Weights of a small GPT-style language model, trained from scratch on English Wikipedia.
Size: 18 layers, width 192, MLP 768 tanh GELU, vocabulary 978.
Architecture: LayerNorm before each block, biases.
Training: a variant of Muon for these matrices, 7303 steps.
MLP neurons of a small language model. Each row is named by its layer, matrix (up: input weights) and neuron, and shows model dimensions 64-191. Each number is 128 + 32 x the weight over its row's rms, rounded and kept within 0 to 255.
After each neuron's rows, "fires in" lists the words (lower case) most often at its 100 highest values on Wikipedia text that the model never trained on. A number after a token or word is its count.

L5.up659 [138 117  91  94 192 145 154 108 152 134 101 174  97  77 108 175  66 115 112 121 139  89 153 123 162 148 153 152 123 141 167 126  42 177 127 156 182 147 126  91 140 177  68 101 126 141 104 172 177 116 112  97 140 138 108  84 113  81 181 181 149  94 148 119 161 109 118 158 122 108 102 167 147 144 128 184 136 130 105 119 124 156 140  90 148  78 146 114 230 180 120 109 115 136 147 133 155 201 161  92 165 163 128 109 116  95 107 152 119 183 101 122 121 121 204 111 112 127 112 105 155  80 134 157 112 158 121 138]
fires in: "cup" 21, "supreme" 13, "syrup" 7, "up" 7, "support" 6

L3.up237 [118 143 147  86 171 116 130 151 137 159 100  53  92 111  92  76 145 140 164  52 152  77 192 148 122  59 134 108  52 102 146 134 116 119 158 139 103  91 101  89 114 151  74 121  57 164  93 106 128 137 167 147 119  70 151 130 119  69 116 128 177 155 144 161 103 109 123 156 101 177 149 157 148 123  76 126 140 117 125 130 147 185 192 103  78 153 127 115 124 222 147 147 122 162 131  99  95 144 100 106 114 102 101 149  70 136  96  81 154 156 142 106 150 103 193 164 165 151 142 128 153  90 105 165 147 160 103 159]
fires in: "place" 21, "new" 10, "plant" 6, "plan" 5, "february" 5, "point" 5

L6.up293 [ 88 150 175 169 126 135 112 143 111 105 117 121  96  80 167 149  94 105 125 152 162 122  99 153 138 103  79 203 124 137 142 164 110 157 121 169 107  51 122 193 189 130 122  85 209 181 108 100 140 135 103 102 100  95 144 113 111 131 130 152 166  89 105 102 138 128  98 118 106 176  92 116 114 126 158 182 154 148 127 133 193  91 190 102 148 147 121 102 174 149 131  73 135 126 209 131 139 105 133 110 148 130 130 109 103 121 133 122  92 110 134 129  75 100 182 107  88 116 177 102 136 116 160 158  94 156 125  84]
fires in: "cup" 15, "an" 11, "a" 8, "supreme" 7, "had" 6, "ancestry" 5

L4.up327 [160 124 107 127  89 108 160 102 112 128 168 113 112 150 135 178 180 132 161 177 178  97  76 120  73 107  84 153 124  84 123 151 181 125 136 119 150  78 158  98 102 141  58 127 157  95 135  96 128 115 204  89 112 136 147 131 121 176 141 110  70 144 162 115  59 124 138 124 149 114 135 165  73 117 130 136 121 173  77 131 120  98 138 161 138 170 135 100 114  64 163 124 155 207 143 142 117 185 136 150 109 115 134  80 157 144 134 163 120 115  78 126 160 168 125 131 156 167 132 146  98 160  83 128  97 137 147 148]
fires in: "through" 18, "three" 16, "than" 13, "those" 6, "third" 5, "this" 5

L4.up666 [153 144 149 156 151 178 117 185 103 164 150 103 101  90 171 132 124 180 105  93  71 120 111  55  58  98 143 123 192  93 160 210 134 143  96 109 158  86 142  89 155  96 122  64 160 158 130 105 180 180 142 143 164 103 168 126 111 134 168 132 131 173 132 114 150 144 188  97 114 167 118 118 114 128 187 149 105 114 152 140 169 172 105 102 120 123 139 150 197 143 138 168 115 135 138 138  58  54 141 102 177 128 109 144  89 112 148 135  91 137 119 121  73 124 116 127 182 113 147 101 134 117  65 138 116 116 162 170]
fires in: "years" 31, "year" 23, "time" 15, "season" 7, "west" 6

L3.up233 [ 82  88 169 163 110 130 132  89 124 169 143 111 141 136 132 131 136 153 157 144 155 175  90 201  88 123 158  84 109 136 108 165 112 130 133 151 143 173  75  94 105 100 134 158  90 109 109 137 167 157  93 154 106 183 142  93 187 183 117 123 145 133 111 147 129 121 117  99 120 183 202 215 127 114 142 149 118 130  96 170 133 162 173 148 155 133 124 136 109 144 144  91 115 156 109 156 129  80 164 115 105 159 163  95 107 115 131 122 146 248 177  91 158 142 145  96 145 140 130  93 102 133  96  78 128 145 171  64]
fires in: "was" 46, "been" 32, "were" 19

L5.up761 [159 154 136  66 182 137 112  96 155 128 107 101 153 145 103 158 127 118  84 160 105 147 133 186 186 139 127 104  71 108  88 134 112 105 102 146 169 177 128 114 140  86 125 140 101 123 139 117 135  75 141  96 113 152 146  91  58  84 110 109 110 153 138  91 148  90  96  89  93 124 129  79 100 125 155  83  76 133 172 159 157 132 104 136 153  71 145 161 198 152 112 127 167 147 135  95 137 128 122 152 105 138 156 165  51  30 144 163 175 174 119 132 147 120 138 100 216 121 132  96  83 200 167 127  82 116 100  68]
fires in: "most" 26, "lost" 17, "post" 6, "almost" 4, "boston" 4

L6.up251 [161 137 135 134 114 122 119 141 141 142  62 185 115 167 168 118 103 125 115 131  89 138 123 119  94 129 124 104  65 109 230 147 131  76 181 158 175 107 110 164 117 124 118 111  84  69 110 110 105 148 121 115 134 102  98 173 142 129 126  93 161  71 102 145 125 125 100 111 123 168 141 106 117 143 114 189 113 165 135 144 172 112 114  93 129 152 111 117  76 141  90 154 151 225 197  89 170 108 110 105 154 130  91 167 138 190 140 165 181 158 165 161 129 118 161 103 129 103 144 118 155 162 135 126  46  97 150  75]
fires in: "born" 45, "building" 15

L3.up323 [186 107 163 101 122 144 116 134 133 159  52 121 178 125 159 160 150 135 172  73 109 101 175 143  97 116 129  82 106  79 122  73  99 153 123 174 164 161 171 103 108 155 143 150 220 156 133 128 124 112 102  77 167 116 133 123 123  81 134 134 121 153  80 192 148 120 160 146 172 137 148 125 146 190 176 135  22  78  95 105 128  98 149  98 159  73 109 109 148 162 137 153 156 102 160 124 147 121 108 204 127  94 124 151  50 140  85 167 158 164 128 134 185  83 189 108 111 107 165 193 137 139 108 113 113 149 171  93]
fires in: "later" 39, "water" 11, "material" 9, "he" 6, "theater" 4, "she" 4

L6.up377 [186 147 104 152 133 100  83 132 122 151 170 185 121 175 161 162 107 102 131 132 145 145 173 139 101  98  76 118 120 105 203 137 154 169 140 118 110  84 116 221 166 133 171 183  88 107 157 117 111 101 114  88 137 140 168 138 143  91 161 117 113 170  74 116  82 157 148 126 156  88 152 102 140 151 165  93 114 115 123 155 138  96  98 104 107 114  86  51 144 152  81 135  56 163 129 107 137 112 124 140 148 148 118 149 200 140 117 130  81 149 130 140  87 141 219 136 158 138 131 138 174 164 192 165  83  90 108 153]
fires in: "to" 34, "county" 11, "born" 5, "country" 4, "a" 4

L4.up414 [146 162  93 122 136 124 181 143 152 126  93 119 111 131 109 122 108 105 164  96 115 130 141 117 106 109 135 108   2  95 131 192  88 119 156 125 110 127  67  67 114 118 154  99 100 102 116 144 113 195  93 111  94  95  93 120  77 131 152 108 113 151 163 175 117 182 129  85 142 112 196 136 126 173 132  87 158 142  88 144 111 122 121  96 126 148 126 150 162 159 178 137 129 172 170 108  46  98 101 152  93  85 144 158  83 112 103 119 169 140  94 122 161  90  95 138 118 150 137 152 158  43 104 106 162 129 170 111]
fires in: "place" 36, "plant" 6, "player" 5, "plan" 5

L3.up581 [111  86 147 135  43 131 179 163 122 176 112 129 143 131  71 172 106 133 137 114 175  70 146 148 129  78 132 127 132 124 146 167 183 199  51 108 117 105 115 107  97 149 160 135  94 143 178 154 124 143 160 114 130 110 162 166 132 101 143 116 184  86 171 113 110  86 131 146  81  72 104  58  64 120 190 177 106 131 114 103 122 161 134 197  77 134  88 106 154 115  89 120  43 105 149 110 137 167 116  97 172 106 106 127 102 149 136 153 115 109 175 146  78  83 179 119 124 180 125 143 129 118 110 172 140 132  99 133]
fires in: "out" 20, "years" 16, "up" 14, "after" 13, "outside" 6

L4.up705 [105  88 156 174 127 142 148 132 109 106 157  84 168 128 147  91 135 130 123 105 110  91  96 109 108 124 168 118 191 127 125 131 202 179 149 125 168 129 110 170 117 138 169 124 123 206 110 130 166  85 124 151 115 142 124 168 128 177 182 155 124  99 149 144 105 216 111 124 172 138  81 162  95  90 136 163 128 177 146 128 101 122 108 157 139 125 126 206 146 152 149 106 105 152  84 160 150 111 183 160 140 106  68 140 171 141 115 146 111 151 154 100  85 141 114 112 155  96 156 110 127 126  89 178 130  98  71 153]
fires in: "july" 23, "august" 14, "season" 11, "october" 6, "year" 6, "september" 6

L3.up447 [116 145 157 145 145 138 121 104 116 161 132 126  85 127  69 147 164 165 173 133 118 112 192 150 129 121 153  77 112 158 172 140 136 131 138  66 124 197 135 160 108 112 122 110 181 130 149 147 162 157 147 146 111 116 166  92 125 119 129 169  94 143 113 173 155 141 129 123 143 126 133 124 130 108 102 176 181 163 158 153 128 124 114 196 146 188 109 131 130 185 129  97 128 140  92  61  56 150 149 129 110 186 162 108  95 149 148 133 126 188 160 154 189  84  78 177 137 115  98  91 132 102  91 116  75 149 130  54]
fires in: "were" 65, "us" 5

L13.up530 [135 138 131 180 167 120 147 103 131  95 100  71 198 139 133 134 117  77 144 172 133 174  52 161 149 167 148 116 163 113 122 178  59  87 163 135 110 149  99 162 168 133 162 125  99 167 166 152 112 162 183 140 125 109  91 114 112 169 153 170 123 118 152  92 131 158 155 151 176 128  99  98  88 126 114  73 160 134 131  98 101 125 139 161 102 105 200 135  93 181 121 198 136 146 133  94 123 117 146 143 148 121  83  93 143 140 147 111 169 223 106 212 155 143 137 130 134  97 141 100 122 104 143 176 138 153  96  95]
fires in: "to" 29, "as" 20, "a" 6, "then" 4

L3.up492 [138  76 169 110 146  98 145 139  95 122 122  92  85  88 105 205 142  92 148 104  95 118 140 154 112 106 167 109 134 130 183 106 169 156  83 129  94 151 152  74 126 142  97 149 177 169 151 151 129 137 145 108 132 127 102 141 139 135 121 129 102 158 109 154 151 104 135 121  77 133  95 114 116 148 148 157 151 168 134 206 113  15 103  93  69 120  98 121 180 174 186 124 123 162 146 136  99 153 122  60 134 138 139 128  59 148 130 113 168 128 102 175 142  56 152 140 110 207  97 109 182  72 145 160 105  37 111 131]
fires in: "years" 20, "for" 20, "after" 15, "year" 7, "period" 6, "over" 4

L13.up349 [191 113 125 137 149 181 142  78 103 113 136 123 121 147  91 136 162 117 195 128 145  39 102 111 102 129 124 130 171 127 156 178 136  97 135 147 113 121 200 131 170 146 168 143 127 136 116 154 118 143 137  76 134 169  90 106 107 173 128 106 179 118 162 117 126 149 108 100 133 119 128 141 141 108 105  56 126 138 148 144 186 135  72 161  83  64 121 126 124 150 161 153 155 183  79 118  85  82 168 106 188 145  77 163 101  99 114 151 124  85 129 193 137 135  84 198 145  99 150 130 102  98 118 149 168  90  57 129]
fires in: "the" 24, "and" 13, "i" 8, "then" 5, "to" 5, "be" 5

L10.up217 [104  57  98 136 147 168 190 159 124 176  54 135  93 127 130  90  77 117  87 105 157 202  78 116 135  96 158 168  92 174 156 116 118 139 127 131 115 121 100 143 126 174  60  73 117 201 158 131 101 212 105 101 107 112 174 114 119 102 105 130 136  86 118  90 177 144 156 111  64 117 143  81 214 139 135 180 160 131  54 114 131 131 135 116 140 131  73 157 114 105 124 137 144  75 114 145 118 196 112  90 121 126  95  92 169 147 103 109 142 128 134 127 114 108 173 147 132 141  73 143 145 103 171 118 146 159 166  82]
fires in: "at" 54, "for" 7, "over" 5

L5.up568 [115 142  83  94 190 145 181 125 132 147 108 121 114 136 129  62  82 176 107  90 157 129 193  66 158 127 112 124  84 111 116 106 144 122 156 120  54 120 113  93 169 106  84 152 143 162 174 140 121 113 146 127 132 109 135 119 142 158 148  54 138 146 142 106  82 165  66 118 169 160 163 177 133 145 123 119 205 115  77 106 127 130 125 129 157 188 133 172 136 173 135  94 157 134  72 123 154 120 117  98  88 106 173 175  95  72  71 148  88 158 137 168 132  51 115 182 142 127 109 144 183  99 142 138 136 106 181 102]
fires in: "place" 34, "plan" 7, "plant" 6, "platt" 5, "platform" 4

L15.up330 [ 74 139  82 117  92 145 146 118 100 155 102 177 135 164 161 180 121 110  95  40 176 168 128  29 111 122  99  99 113 137  97 108 162 139 133 101 147 112 130 156 144 121 111 115 119 127  79 112 118 152 125 149  73  92 123 157 134 100 125 128  69 150 130 120 163  94 193 110 101 140  96  99 164  99 141 118 106 126 101 132 171 140 180 160 147 161 125  73 119  78 135 167 162 171 140  43 116 129 122 192 162 137 124  97 173 132 128 141 103 108 143 141 107 166  95 102 145 118 128 181 118 149 124 140  38 149 170 120]
fires in: "he" 45, "who" 11, "this" 8, "through" 4

L3.up291 [118 119 116 119  94 134 151 162 139 245 113 138 144 147 149  92  92 107 130 135 163 160 146  89 120  91 105 146 142 173 189 179  62 141 190 102 103 111 114 136 208 115  98  97 128 150  96 165 161 161 174  87 126 109 127 102 187 169 142  68  98  90  78 109 204 110  73 121 175 126  90 118 103  90 104 169 170 118 109 113 134  73 111 100 139 138  90 196 112 129  97 140 110 134 124 169 141 159  98 170 159  86 125 100 151 148 160 142 159 129 150 102 115 137 105 125  99 145 132 125  98 157 132 143 172  90 121 122]
fires in: "at" 48, "fire" 8, "via" 5

L3.up209 [222 133 171  75 125 191 113  73 150 139 149 138  87  81 109 151 105  91 128 120 128 129 151 151  94  99 105 113 139 119 139 128 110 110 128 166 138 135 146 125  53  93 179  93 181 163 121 112 254 154  91 143 127 104 159  94 126  78 135 105 133 124 149 195 136 166 134 129 171 127  78  76 154 104 145  40  45 136  72 101 133 145 127  87 128 134 159 139 114 134 146 125 145 156 137 143 121  78 149 151  72 140 152 144 109 108 130 128  94 187 127 103 129 148 104 123 129  84 132 107 172 112 119 125 116  90 155 178]
fires in: "he" 65, "she" 14